config.toml
init_std_up = 0.0254
grad_clip = 0.5
schedule = "wsd"
MLP neurons of a small language model. Each row is named by its layer, matrix (gate and up: input weights; down: output weights) and neuron, and shows model dimensions 64-127. Each number is 50 + 10 x the weight over its row's rms, rounded and kept within 0 to 99. A neuron's up and down rows have the sign that makes its largest values positive.
After each neuron's rows, "fires before" lists the tokens most often just after its 100 highest values on Wikipedia text that the model never trained on; "fires in" lists the words (lower case) most often at its 100 highest values on Wikipedia text that the model never trained on.

L8.gate695:40 60 49 58 70 56 52 42 41 33 55 53 42 52 43 50 33 44 42 46 35 32 53 60 46 37 61 49 46 45 40 46 46 42 50 59 42 57 45 43 40 51 37 39 56 51 33 40 42 35 61 55 32 75 68 51 73 45 46 34 48 37 47 41
L8.up695:49 37 47 58 52 46 59 46 44 52 39 43 44 39 48 35 51 57 51 44 48 59 44 50 59 76 46 41 34 41 47 63 45 48 44 49 30 68 63 66 32 48 45 38 68 59 52 25 47 67 38 63 55 54 48 40 44 66 40 54 73 47 43 53
L8.down695:45 44 48 44 47 50 35 48 46 51 45 51 57 45 53 53 44 42 50 59 52 57 39 34 65 69 71 42 61 65 42 42 61 54 61 43 50 51 49 41 42 55 54 21 43 50 54 51 55 60 66 46 34 49 52 56 49 48 39 58 38 35 51 46
fires before: " the"
fires in: "of", "and", "in", "from", "for"

L7.gate314:53 51 38 61 77 55 52 67 30 67 67 62 48 53 73 66 60 61 47 60 54 50 50 37 63 54 50 36 55 57 55 41 38 57 50 57 41 32 69 61 40 51 54 45 44 48 39 43 47 47 56 49 58 65 58 59 38 41 42 53 32 49 48 57
L7.up314:54 39 34 49 56 45 57 61 48 28 64 42 52 49 44 44 60 38 68 53 50 43 38 42 43 44 43 27 41 46 48 57 37 55 48 56 47 49 45 64 53 52 54 41 72 62 35 36 66 59 57 44 42 29 67 54 49 42 54 35 46 48 51 54
L7.down314:57 53 37 43 65 35 44 58 43 39 63 52 46 43 68 40 42 47 41 67 54 47 37 51 59 53 40 47 53 32 27 45 57 43 49 60 67 43 32 40 43 28 40 37 56 41 40 49 48 51 42 41 38 54 36 34 54 49 51 58 41 37 45 42
fires before: " the", " a", " an"
fires in: "as", "became", "of", "in", "the"

L8.gate443:64 37 48 57 45 35 38 57 49 57 62 55 23 68 55 43 53 70 60 39 52 31 37 49 64 53 50 45 56 50 56 59 50 57 55 45 41 55 47 39 48 32 63 47 45 47 49 46 44 53 71 52 48 31 34 32 62 57 47 51 40 50 49 64
L8.up443:52 47 34 59 54 20 40 44 42 57 49 51 36 54 51 47 35 66 42 68 33 41 65 48 47 58 55 47 68 36 50 43 42 40 51 46 54 55 51 55 58 41 52 36 48 43 39 60 49 58 50 52 33 29 45 37 42 41 66 41 39 67 51 62
L8.down443:40 62 50 58 49 39 42 50 60 70 49 45 38 72 48 62 40 47 50 62 56 53 46 34 59 55 57 60 39 58 55 43 61 58 46 57 47 46 38 62 62 37 33 55 47 47 58 43 49 48 55 74 39 64 43 64 46 69 44 39 47 55 51 62
fires before: " as"
fires in: "such", "well", "known", "a"

L5.gate18:53 25 34 50 37 73 50 58 52 53 73 33 50 40 55 57 34 56 53 61 41 46 56 38 58 62 50 44 44 43 63 46 46 38 45 54 44 49 54 32 44 48 57 39 52 49 63 50 45 58 58 43 47 75 36 37 52 60 64 38 36 43 51 37
L5.up18:49 46 31 52 42 56 64 31 60 42 42 58 43 58 45 68 54 58 29 55 49 58 54 36 52 66 43 47 55 57 48 64 58 63 47 54 44 47 47 55 51 74 54 44 62 51 44 43 57 44 53 66 53 46 63 45 37 29 39 56 40 44 47 47
L5.down18:66 42 62 41 54 51 28 39 59 52 53 52 54 50 54 55 48 65 59 49 63 34 40 45 36 52 45 40 38 49 38 50 46 40 57 56 79 52 65 52 65 37 49 52 35 64 65 41 45 55 36 59 47 47 54 50 41 57 54 60 56 58 71 43
fires before: " the", " a", " ", " |"
fires in: "of", "in"

L11.gate289:43 59 51 63 62 81 62 50 35 49 65 51 64 54 66 38 60 40 64 62 50 35 38 54 54 68 45 38 63 40 48 44 36 51 50 45 55 63 57 61 50 60 51 72 44 61 37 46 29 56 48 38 50 56 51 39 58 55 48 39 40 39 50 45
L11.up289:63 52 44 61 45 32 65 42 67 50 41 53 49 19 38 41 43 50 53 54 48 43 40 54 44 44 38 51 55 59 40 48 51 49 52 38 49 59 45 45 56 54 42 45 54 47 42 37 51 59 52 47 45 45 60 57 55 69 59 47 65 55 64 57
L11.down289:57 55 62 71 67 63 41 69 67 77 45 46 55 58 53 54 43 49 73 42 39 46 46 26 38 62 39 48 37 46 49 60 41 54 50 58 46 61 62 49 60 69 53 53 46 48 54 35 55 43 59 59 68 59 52 61 51 45 46 68 45 46 38 41
fires before: " |", ";", ".", "\n"
fires in: "0"

L8.gate490:63 47 32 67 44 42 39 39 46 64 47 44 42 27 47 57 58 66 60 54 43 35 56 59 52 49 68 42 52 37 66 41 65 37 33 47 56 50 60 40 68 44 32 52 42 59 63 46 60 62 51 48 18 64 50 64 62 54 46 59 32 42 61 41
L8.up490:44 61 47 57 49 29 48 53 55 65 53 52 60 51 52 45 54 50 55 52 50 51 39 53 68 47 61 49 44 63 52 43 69 48 43 47 57 43 50 54 52 40 43 36 58 51 71 55 64 47 44 59 54 50 67 41 62 54 39 57 50 51 69 72
L8.down490:51 70 56 41 43 48 55 61 40 57 33 64 51 47 48 51 28 51 77 50 45 42 54 54 54 46 54 48 49 51 52 52 51 34 53 45 47 42 44 47 51 39 29 38 50 44 35 44 45 66 52 42 60 57 47 49 56 69 45 41 42 59 46 58
fires before: " |", ".", "–", "1"
fires in: "0", "01"

L8.gate418:42 36 47 66 39 53 39 40 40 31 34 64 35 53 38 60 66 54 71 56 56 49 57 49 54 49 79 48 47 38 58 73 50 64 50 39 40 39 40 45 50 50 34 46 53 43 54 47 29 64 60 54 45 56 44 65 62 54 43 48 58 71 60 51
L8.up418:39 29 39 37 45 52 40 46 52 50 62 44 61 58 63 45 49 84 49 47 48 56 48 42 46 55 51 64 63 36 59 48 61 49 39 61 52 69 57 45 55 64 41 51 42 64 58 51 47 62 55 50 37 46 58 52 38 44 60 52 59 47 43 40
L8.down418:49 46 48 55 32 45 33 23 43 42 30 54 37 74 48 47 39 34 59 56 52 37 53 52 47 46 38 45 44 57 57 63 48 53 55 42 40 51 39 49 59 43 44 35 41 53 61 47 43 39 38 38 53 31 69 48 44 41 55 54 47 57 49 54
fires before: "0", "3", "1", "2", "4", "5"
fires in: "2020", "2023", "2021", "2022", "2025", "2024"

L2.gate679:48 31 62 60 54 45 48 56 51 47 50 43 56 55 58 71 45 66 47 47 63 51 41 27 39 43 76 37 59 48 52 38 62 45 58 60 63 38 52 37 58 61 55 61 42 44 56 51 40 41 59 51 42 54 53 54 51 44 52 38 50 37 46 47
L2.up679:65 36 54 51 50 55 23 56 65 54 50 44 50 60 56 74 45 48 48 39 67 22 58 48 37 35 52 58 55 44 33 53 38 48 57 55 53 51 49 48 52 35 52 45 51 73 58 61 40 42 44 51 38 54 54 34 45 46 54 31 58 56 47 61
L2.down679:54 40 49 47 58 46 48 60 38 39 54 61 70 46 48 36 48 47 46 45 52 42 49 58 41 44 57 53 62 40 59 61 45 49 45 51 41 57 59 54 56 42 49 41 44 64 54 37 57 43 59 58 52 56 60 43 33 58 58 35 36 34 55 74
fires before: ",", " is", " were", " are", " was", "app"
fires in: "there", "however", "knapp"

L5.gate114:50 26 53 54 59 48 44 63 39 58 56 54 55 41 56 47 56 31 42 66 42 43 55 46 42 49 52 36 49 40 59 66 35 57 60 55 47 61 64 46 37 55 57 51 35 54 48 50 41 47 63 69 48 50 57 35 46 66 49 34 43 47 44 51
L5.up114:59 44 38 51 35 52 68 56 40 49 38 40 67 32 55 59 23 33 57 40 42 61 53 38 59 43 50 56 60 50 45 59 41 45 38 57 67 67 44 31 62 53 57 45 72 39 37 32 40 51 47 44 60 74 38 64 50 42 52 67 57 39 46 37
L5.down114:48 48 45 29 49 54 39 45 58 48 54 44 42 46 35 68 53 42 53 48 46 58 37 20 41 48 51 42 36 38 54 57 57 47 65 47 50 46 42 69 52 64 51 29 46 57 48 36 48 51 66 50 50 51 45 41 48 44 61 63 35 43 58 63
fires before: " the", " a", " his", " its"
fires in: "to", "of", "after", "before"

L5.gate71:44 26 59 43 49 68 62 42 56 52 58 44 36 49 61 53 55 55 62 34 55 52 38 58 49 55 48 41 56 31 60 38 51 57 61 43 50 57 50 43 60 44 45 41 48 51 53 51 32 43 40 46 51 37 53 52 38 68 61 65 41 43 45 70
L5.up71:21 63 51 50 39 51 49 55 43 38 72 48 52 60 35 57 32 45 68 47 62 59 51 51 48 48 45 53 51 46 44 48 43 45 43 56 33 61 57 34 47 53 40 37 52 65 65 77 60 62 28 48 27 70 55 47 66 64 42 36 53 56 41 61
L5.down71:51 51 39 53 50 55 29 44 53 56 45 51 59 44 45 49 64 46 40 41 40 37 56 56 44 42 48 60 49 67 55 43 41 56 62 53 56 37 34 56 35 57 60 51 65 65 38 37 53 57 44 43 46 49 57 56 32 41 47 48 48 45 46 34
fires before: " ", " the", " to"
fires in: "from", "february", "january", "to"

L3.gate294:58 46 42 48 48 46 40 51 44 62 58 60 55 45 40 39 36 53 52 45 54 62 28 30 33 43 48 43 47 43 58 40 43 69 40 52 39 35 49 70 53 48 53 52 47 50 50 38 32 55 40 49 54 48 61 57 59 56 46 40 45 42 51 58
L3.up294:52 50 45 50 60 76 51 45 57 67 57 30 35 53 41 45 41 58 69 57 61 44 43 33 33 46 46 52 38 50 50 50 49 53 56 46 35 48 46 71 43 50 51 52 52 53 38 39 46 51 66 49 64 43 56 28 64 51 42 52 57 45 51 56
L3.down294:46 32 71 52 65 46 24 61 43 42 54 44 51 61 57 19 47 41 52 50 33 58 48 49 55 66 58 51 57 60 44 57 63 47 41 35 41 40 32 46 57 46 65 48 54 66 58 60 45 43 37 59 49 54 38 41 68 69 60 53 57 34 52 54
fires before: " a", " an", " the"
fires in: "is", "a", "was"

L10.gate548:44 51 57 61 53 60 72 39 54 45 58 46 50 52 54 42 54 40 66 58 36 59 50 57 36 58 72 50 46 30 52 63 50 72 29 61 45 67 60 35 51 53 27 46 45 40 50 37 48 44 42 36 59 64 52 37 48 30 57 37 46 45 36 57
L10.up548:46 44 46 51 56 46 45 31 40 47 58 50 47 70 36 61 49 51 36 38 57 51 55 49 40 53 61 48 56 41 46 63 42 59 46 64 50 55 56 46 33 41 46 51 51 54 60 41 40 45 47 60 56 55 43 56 51 37 41 42 49 54 34 42
L10.down548:47 42 48 50 42 65 37 44 52 38 49 44 48 47 41 54 59 35 59 57 37 49 41 54 31 67 54 45 55 43 50 65 35 72 66 66 52 52 50 38 55 28 40 52 32 49 46 37 49 43 50 55 64 43 42 39 48 39 48 49 36 37 53 39
fires before: " ", " the"
fires in: "in", "until", "since", "from", "by"

L10.gate508:54 59 49 50 56 52 53 48 44 37 24 55 31 48 38 58 62 76 48 54 57 34 51 58 45 42 68 40 35 54 56 41 72 58 43 56 46 45 50 61 53 47 57 59 57 54 48 62 45 38 52 42 58 47 48 55 55 48 41 50 52 65 51 55
L10.up508:47 43 37 54 57 31 43 54 49 49 58 40 57 50 45 63 42 57 41 64 35 58 32 58 53 49 49 33 59 62 70 46 44 47 59 51 53 53 57 42 52 43 48 54 48 61 50 41 53 40 65 51 33 37 34 40 30 44 64 67 35 68 55 34
L10.down508:35 42 29 48 60 34 46 52 31 59 51 52 56 55 45 49 44 47 75 57 55 35 56 63 41 44 48 50 56 49 46 47 44 39 50 41 58 40 41 44 52 66 34 50 32 61 44 53 41 49 28 34 72 39 63 32 42 37 66 48 39 49 56 40
fires before: " States", " York", " Kingdom", " Court", "."
fires in: "united", "new", "district", "u"

L5.gate629:33 52 37 47 53 58 71 49 55 57 59 40 50 44 57 54 49 65 68 39 72 53 56 39 61 40 70 45 44 40 58 52 64 46 38 62 62 50 32 50 63 55 54 47 41 46 45 49 52 40 66 41 44 63 49 53 35 47 55 46 36 71 57 51
L5.up629:43 41 44 49 51 61 64 62 41 37 51 49 33 42 46 61 55 47 40 53 45 56 42 61 46 52 56 44 52 58 59 43 53 68 70 55 52 51 55 39 48 30 47 50 49 49 30 48 54 48 59 50 45 45 60 63 54 45 44 56 38 41 41 51
L5.down629:58 58 57 53 40 47 41 51 41 57 56 52 51 66 49 47 47 52 26 48 48 61 57 48 63 57 31 51 47 46 38 46 52 43 50 47 52 52 35 32 34 48 61 62 49 46 42 62 31 46 60 62 59 47 49 26 39 45 56 43 51 75 45 35
fires before: " the", " his", " which"
fires in: "of", "all"

L4.gate489:52 55 62 53 65 60 39 59 67 44 57 35 60 50 64 67 45 40 63 48 58 62 53 32 23 48 53 57 49 52 55 65 56 59 26 52 61 70 38 36 45 58 62 57 63 59 72 61 51 51 58 52 38 34 55 50 52 61 57 54 34 52 51 52
L4.up489:47 44 48 49 50 51 67 37 46 53 45 67 45 50 49 46 60 44 70 51 56 73 59 61 56 56 44 62 61 52 39 40 41 37 46 52 58 46 42 34 34 47 60 39 46 74 47 65 47 39 33 49 51 40 72 58 69 38 46 48 51 57 55 59
L4.down489:46 68 45 37 44 51 59 38 42 39 46 51 55 47 40 53 51 85 59 51 45 37 39 66 49 53 59 35 48 36 39 47 51 50 54 34 60 59 43 54 65 62 62 37 44 36 56 36 49 53 49 58 50 38 44 35 45 41 56 43 41 43 48 37
fires before: " |", ";", "("
fires in: "team", "name", "player", "title", "candidate"

L3.gate481:29 45 52 49 49 56 49 58 43 44 51 73 47 54 49 57 42 47 49 58 61 64 36 27 54 51 40 50 50 38 65 57 46 72 52 51 53 61 35 61 29 56 59 44 55 56 51 51 53 42 58 30 45 55 76 40 51 57 48 56 39 50 58 43
L3.up481:47 57 47 55 61 45 53 47 42 44 44 53 48 35 48 51 42 55 48 58 44 63 53 63 50 45 58 60 60 35 53 41 60 40 36 56 42 43 60 52 41 39 43 34 49 53 53 53 62 52 78 55 59 46 55 50 45 47 57 59 44 58 46 44
L3.down481:65 58 45 52 60 41 45 40 50 57 60 60 64 28 45 36 41 43 59 50 45 47 61 48 54 45 57 66 47 50 33 50 40 60 37 57 58 50 50 50 53 67 51 39 38 56 38 56 67 45 51 38 46 34 57 41 44 45 51 45 45 54 53 60
fires before: ".", " of", " Council", "2", " League", " States"
fires in: "u", "university", "state", "united", "county", "c"

L8.gate157:62 39 36 65 66 45 45 42 47 58 43 51 57 36 66 43 35 20 66 71 34 57 35 34 56 36 43 33 53 67 33 57 60 45 37 60 56 57 51 60 52 50 47 47 52 55 51 45 51 60 52 56 39 57 39 55 54 59 40 56 33 44 46 47
L8.up157:48 51 56 66 60 44 48 58 72 55 41 36 60 66 54 41 48 34 50 65 65 55 54 59 45 61 48 52 50 51 39 62 55 54 58 36 57 54 51 46 53 34 49 58 48 62 49 50 50 21 50 50 41 47 45 36 51 57 51 49 63 50 50 44
L8.down157:65 58 52 37 44 60 38 51 68 49 31 46 66 56 37 43 41 67 49 44 60 50 63 51 68 48 71 47 49 64 46 41 59 61 41 63 57 43 57 39 51 50 53 44 40 56 54 49 49 47 63 46 50 59 68 35 37 48 46 50 60 57 49 39
fires before: " |", "-", "oin", "."
fires in: "g", "0", "goin", "w"

L4.gate296:53 49 54 45 46 45 57 68 26 40 60 64 61 43 56 55 67 41 61 35 69 58 50 34 57 42 38 48 45 53 31 55 52 59 70 57 48 60 44 50 63 52 44 54 51 46 53 43 46 59 67 63 38 38 53 40 57 44 59 36 63 45 65 69
L4.up296:58 51 49 53 61 38 36 41 42 64 66 68 41 39 62 50 72 50 46 51 45 58 55 41 41 48 47 62 59 54 42 46 52 49 40 42 52 58 71 32 66 52 44 43 61 46 46 41 34 53 50 76 47 42 46 52 54 51 60 46 49 63 44 60
L4.down296:58 56 46 58 60 56 53 53 55 43 41 39 65 58 67 38 49 42 47 64 52 61 49 54 55 57 52 50 47 49 65 46 51 61 52 58 58 62 63 40 61 33 64 47 49 62 48 45 35 35 53 45 58 43 56 54 42 43 40 34 57 39 58 32
fires before: "0", "4", "2", "1", "5", "\n"
fires in: "000"

L5.gate72:49 58 52 50 58 43 33 58 52 52 60 43 33 62 46 44 42 66 58 68 58 69 60 61 49 41 56 47 37 52 59 52 47 63 50 55 61 51 61 43 47 38 59 44 47 47 47 89 45 51 68 37 30 41 63 49 57 59 54 58 57 62 57 47
L5.up72:43 55 66 57 67 54 60 49 42 44 51 31 52 57 48 59 63 56 46 52 71 58 64 59 52 58 58 52 41 56 45 55 43 55 59 73 51 44 73 52 48 54 54 56 55 49 57 43 61 50 51 39 40 45 48 36 70 57 46 67 38 48 62 41
L5.down72:48 55 44 56 53 52 35 55 53 58 29 60 62 50 51 63 53 47 41 56 46 36 49 54 47 35 26 47 53 69 40 59 36 42 72 47 54 53 50 55 61 72 46 47 46 40 55 69 47 52 65 49 50 50 51 45 57 67 49 35 55 31 54 53
fires before: " ", " the", " January", " November", " June"
fires in: "on"

L11.gate683:60 30 48 59 44 53 63 41 54 49 53 57 72 54 51 61 49 38 51 45 41 48 43 46 64 63 39 41 42 52 55 40 49 35 66 59 40 45 45 40 67 47 44 39 60 52 47 64 31 58 46 50 43 56 53 61 50 63 53 53 44 55 72 56
L11.up683:55 65 30 60 51 34 47 61 47 56 53 36 47 42 54 63 53 44 45 58 66 50 55 42 58 56 67 59 58 50 59 48 49 71 56 47 37 52 64 67 64 56 68 56 60 53 43 45 53 57 50 49 42 54 45 51 49 55 42 42 50 49 43 45
L11.down683:59 48 50 51 68 48 58 54 53 50 47 59 47 49 59 43 51 44 47 57 48 69 56 53 48 44 55 47 46 55 39 49 46 33 36 50 49 53 40 59 49 53 49 38 38 45 33 54 51 46 59 62 62 61 66 43 49 50 54 36 36 51 50 59
fires before: "0", "2"
fires in: "000"

L8.gate339:42 54 37 48 54 57 50 53 27 49 49 58 31 45 61 45 64 51 42 47 55 61 67 49 57 46 67 41 51 45 65 59 36 60 40 50 45 53 52 41 50 60 60 31 38 51 59 59 40 58 25 61 29 69 69 37 59 46 36 36 35 28 46 49
L8.up339:32 52 33 52 65 44 53 42 26 54 47 41 51 65 46 45 66 45 58 58 51 47 37 38 45 63 53 52 38 50 62 64 52 49 63 42 51 43 61 60 59 35 48 42 41 60 53 45 66 49 37 45 46 54 49 52 61 43 21 50 52 51 59 65
L8.down339:55 33 54 60 42 54 50 29 36 48 35 46 53 38 47 63 45 58 40 62 38 46 59 63 69 50 51 36 47 43 46 58 53 59 46 42 33 53 49 43 55 36 59 50 52 46 60 47 64 47 48 68 34 72 48 45 48 30 52 60 40 49 40 45
fires before: " ", " the", " a"
fires in: "in"

L3.gate583:52 39 31 49 59 46 53 40 38 55 46 66 54 30 63 45 60 52 46 68 52 50 56 34 49 40 63 44 64 60 71 59 51 64 43 44 63 39 58 60 51 40 55 55 40 49 51 61 48 58 59 52 46 28 56 70 56 32 52 34 47 70 46 48
L3.up583:56 58 49 55 51 34 33 49 48 49 56 43 44 59 47 43 56 45 34 56 56 57 53 50 52 60 33 54 49 49 49 90 36 68 57 49 38 49 68 32 41 37 67 48 52 59 39 42 65 56 69 55 51 53 67 45 27 45 44 52 53 65 62 45
L3.down583:70 59 51 45 40 56 49 62 48 53 32 65 49 60 70 59 43 55 51 68 52 53 57 39 53 61 50 51 49 49 59 61 41 70 46 63 71 47 57 48 52 20 48 37 57 40 36 47 48 43 42 52 54 28 66 44 42 48 50 25 56 54 57 50
fires before: " "
fires in: "december", "november", "september", "january"

L2.gate553:61 30 44 49 44 29 40 48 60 50 49 45 53 58 50 46 52 43 70 53 44 56 45 48 42 59 44 57 40 33 46 50 63 55 46 48 56 54 34 51 57 57 36 57 49 54 48 50 37 52 54 58 52 30 58 36 45 54 29 34 42 45 54 58
L2.up553:48 51 56 38 47 60 38 55 46 38 43 23 51 68 76 58 47 49 62 55 52 53 63 59 40 40 34 62 50 43 51 37 35 55 38 45 60 55 50 41 56 35 34 26 51 49 52 70 38 46 34 41 50 35 63 35 46 75 36 59 47 53 41 61
L2.down553:52 53 35 46 34 36 40 48 58 53 48 56 65 61 56 47 58 59 42 37 49 65 56 30 60 62 57 48 48 54 63 56 71 32 18 56 31 69 57 50 44 76 48 56 40 60 55 55 58 55 44 52 55 61 46 46 58 61 42 40 50 40 45 68
fires before: " as", " for", " the", " a"
fires in: "such", "known", "named", "to", "described"

L3.gate126:53 41 54 53 52 49 31 52 46 47 44 28 56 38 53 45 60 53 52 45 54 71 53 60 46 47 55 57 77 51 42 40 74 42 47 46 52 57 72 53 48 65 54 48 57 49 59 61 41 51 55 59 49 52 53 39 54 57 49 64 45 67 64 55
L3.up126:51 39 42 42 49 35 56 72 54 29 46 46 29 41 52 57 55 64 60 57 59 73 46 46 40 48 61 58 53 56 34 43 63 37 35 37 55 56 53 75 57 53 42 46 47 52 43 67 45 54 44 39 39 51 35 44 46 58 43 45 47 52 56 45
L3.down126:72 45 50 55 48 55 45 33 69 38 40 68 63 77 60 49 43 48 48 44 48 59 24 54 65 55 65 46 47 66 42 45 60 59 54 45 57 44 60 50 57 47 44 54 43 46 53 45 57 51 63 57 30 41 48 43 52 44 53 27 45 55 46 68
fires before: ";", "9", " |", "Gr"
fires in: "0", "6", "1", "1grp"

L2.gate422:50 62 55 46 55 46 49 56 33 62 58 40 39 48 41 38 44 56 37 53 39 63 43 37 44 53 36 58 40 47 60 61 55 52 51 60 76 50 60 39 50 37 33 49 33 53 55 58 51 44 54 73 55 42 45 59 80 46 42 56 75 53 44 40
L2.up422:39 60 53 51 62 68 49 61 43 23 48 55 43 43 40 43 45 48 60 47 44 58 44 50 38 61 61 55 44 53 59 48 40 46 55 33 49 58 50 50 34 38 61 46 38 60 28 56 52 52 49 52 46 40 49 49 74 53 56 48 50 53 51 50
L2.down422:49 52 64 48 39 37 37 46 58 53 53 51 47 48 65 45 52 53 54 32 52 58 42 49 43 57 35 48 48 48 67 43 32 56 52 47 44 64 71 48 51 40 42 38 46 45 64 52 43 37 46 53 54 50 47 50 47 58 35 31 55 35 43 64
fires before: " "
fires in: "october", "january", "december", "july", "june", "november"

L2.gate525:56 57 52 49 38 47 36 50 41 61 59 39 48 62 57 66 53 54 59 68 58 53 43 57 59 59 46 49 66 59 48 49 73 43 45 53 38 45 53 48 61 63 40 52 52 76 47 54 54 58 49 48 50 50 61 35 30 45 44 42 36 41 56 47
L2.up525:50 44 52 41 62 48 58 58 41 59 52 34 42 52 51 59 57 59 50 61 54 43 41 47 55 43 49 44 31 56 58 53 55 39 39 62 65 56 60 60 67 59 56 44 57 59 48 61 62 57 46 57 49 44 67 46 51 51 37 29 49 63 47 62
L2.down525:55 30 63 50 42 42 52 65 68 68 64 48 54 65 56 63 64 38 57 55 60 37 51 60 45 55 50 45 48 46 45 56 55 19 45 43 56 48 52 68 55 34 49 57 57 44 55 53 55 49 61 55 55 56 44 49 58 48 32 54 49 61 41 69
fires before: " as", ".", ".,", "-"
fires in: "well", "co", "jr", "inc", "previously"

L3.gate110:43 65 53 49 58 50 57 44 67 54 57 56 60 67 36 58 41 53 45 47 72 57 41 54 52 52 49 58 64 56 54 47 64 59 48 66 61 48 55 75 57 48 55 30 45 64 43 54 50 46 49 34 50 41 57 39 46 61 37 64 57 61 64 56
L3.up110:47 51 38 46 54 42 53 39 58 36 54 58 38 41 45 47 46 52 62 51 53 33 43 56 47 53 37 61 45 52 61 52 47 48 52 55 57 57 38 34 51 71 38 37 40 61 55 43 47 51 47 58 46 66 62 58 61 69 35 52 62 49 59 41
L3.down110:41 44 28 55 47 53 76 31 42 45 37 64 49 60 60 33 54 44 52 34 52 34 65 53 57 68 61 37 41 44 54 52 28 34 40 51 48 60 34 61 53 58 30 53 53 45 35 25 42 59 60 43 55 45 51 49 67 48 60 42 53 51 48 49
fires before: " |", ";", ")", "\n"
fires in: "0"

L5.gate639:41 53 42 53 59 53 34 62 62 36 68 56 42 47 48 42 38 51 47 61 36 38 54 60 66 58 71 31 67 26 51 57 32 52 59 40 62 49 47 61 58 57 51 50 50 62 51 65 42 37 46 82 41 37 49 49 64 49 42 55 32 55 59 78
L5.up639:50 45 46 46 56 55 48 44 49 54 70 37 64 56 40 41 50 53 47 36 55 50 51 64 59 42 82 58 57 46 59 59 44 35 65 46 38 52 47 52 53 36 55 42 53 37 67 61 44 52 62 83 47 32 43 36 57 55 43 57 52 57 39 57
L5.down639:67 46 67 64 45 62 36 55 56 42 46 43 34 50 50 39 41 46 43 58 65 33 57 59 41 40 61 42 65 46 59 59 49 52 41 39 38 53 52 54 30 44 63 53 48 39 48 57 54 46 58 57 39 59 36 59 53 61 41 52 34 43 37 60
fires before: " is", " were", " would", " was", "'", " are"
fires in: "there", "she", "he", "it", "they"

L3.gate472:53 47 44 52 58 53 50 48 51 66 59 30 62 62 45 51 73 74 60 61 43 52 47 28 52 55 48 57 37 37 45 38 77 34 32 48 49 46 57 48 40 42 59 65 64 61 61 60 33 45 50 60 47 45 47 42 42 61 47 54 43 73 44 59
L3.up472:51 51 37 53 38 42 59 37 54 48 61 38 52 47 45 36 62 52 66 61 71 55 66 59 45 60 56 60 47 59 52 49 49 53 47 45 52 57 55 31 53 48 41 58 65 44 48 49 55 39 45 54 50 58 50 43 47 48 52 43 73 41 35 56
L3.down472:59 77 47 52 54 53 57 43 67 47 42 66 34 39 62 57 50 41 38 55 52 35 47 40 49 58 41 46 66 50 54 41 44 28 59 49 39 42 52 56 46 64 52 50 48 45 42 61 51 41 42 33 55 48 51 58 35 37 30 56 48 34 42 49
fires before: ".", " |", ";"
fires in: "no", "ref", "vol", "pos"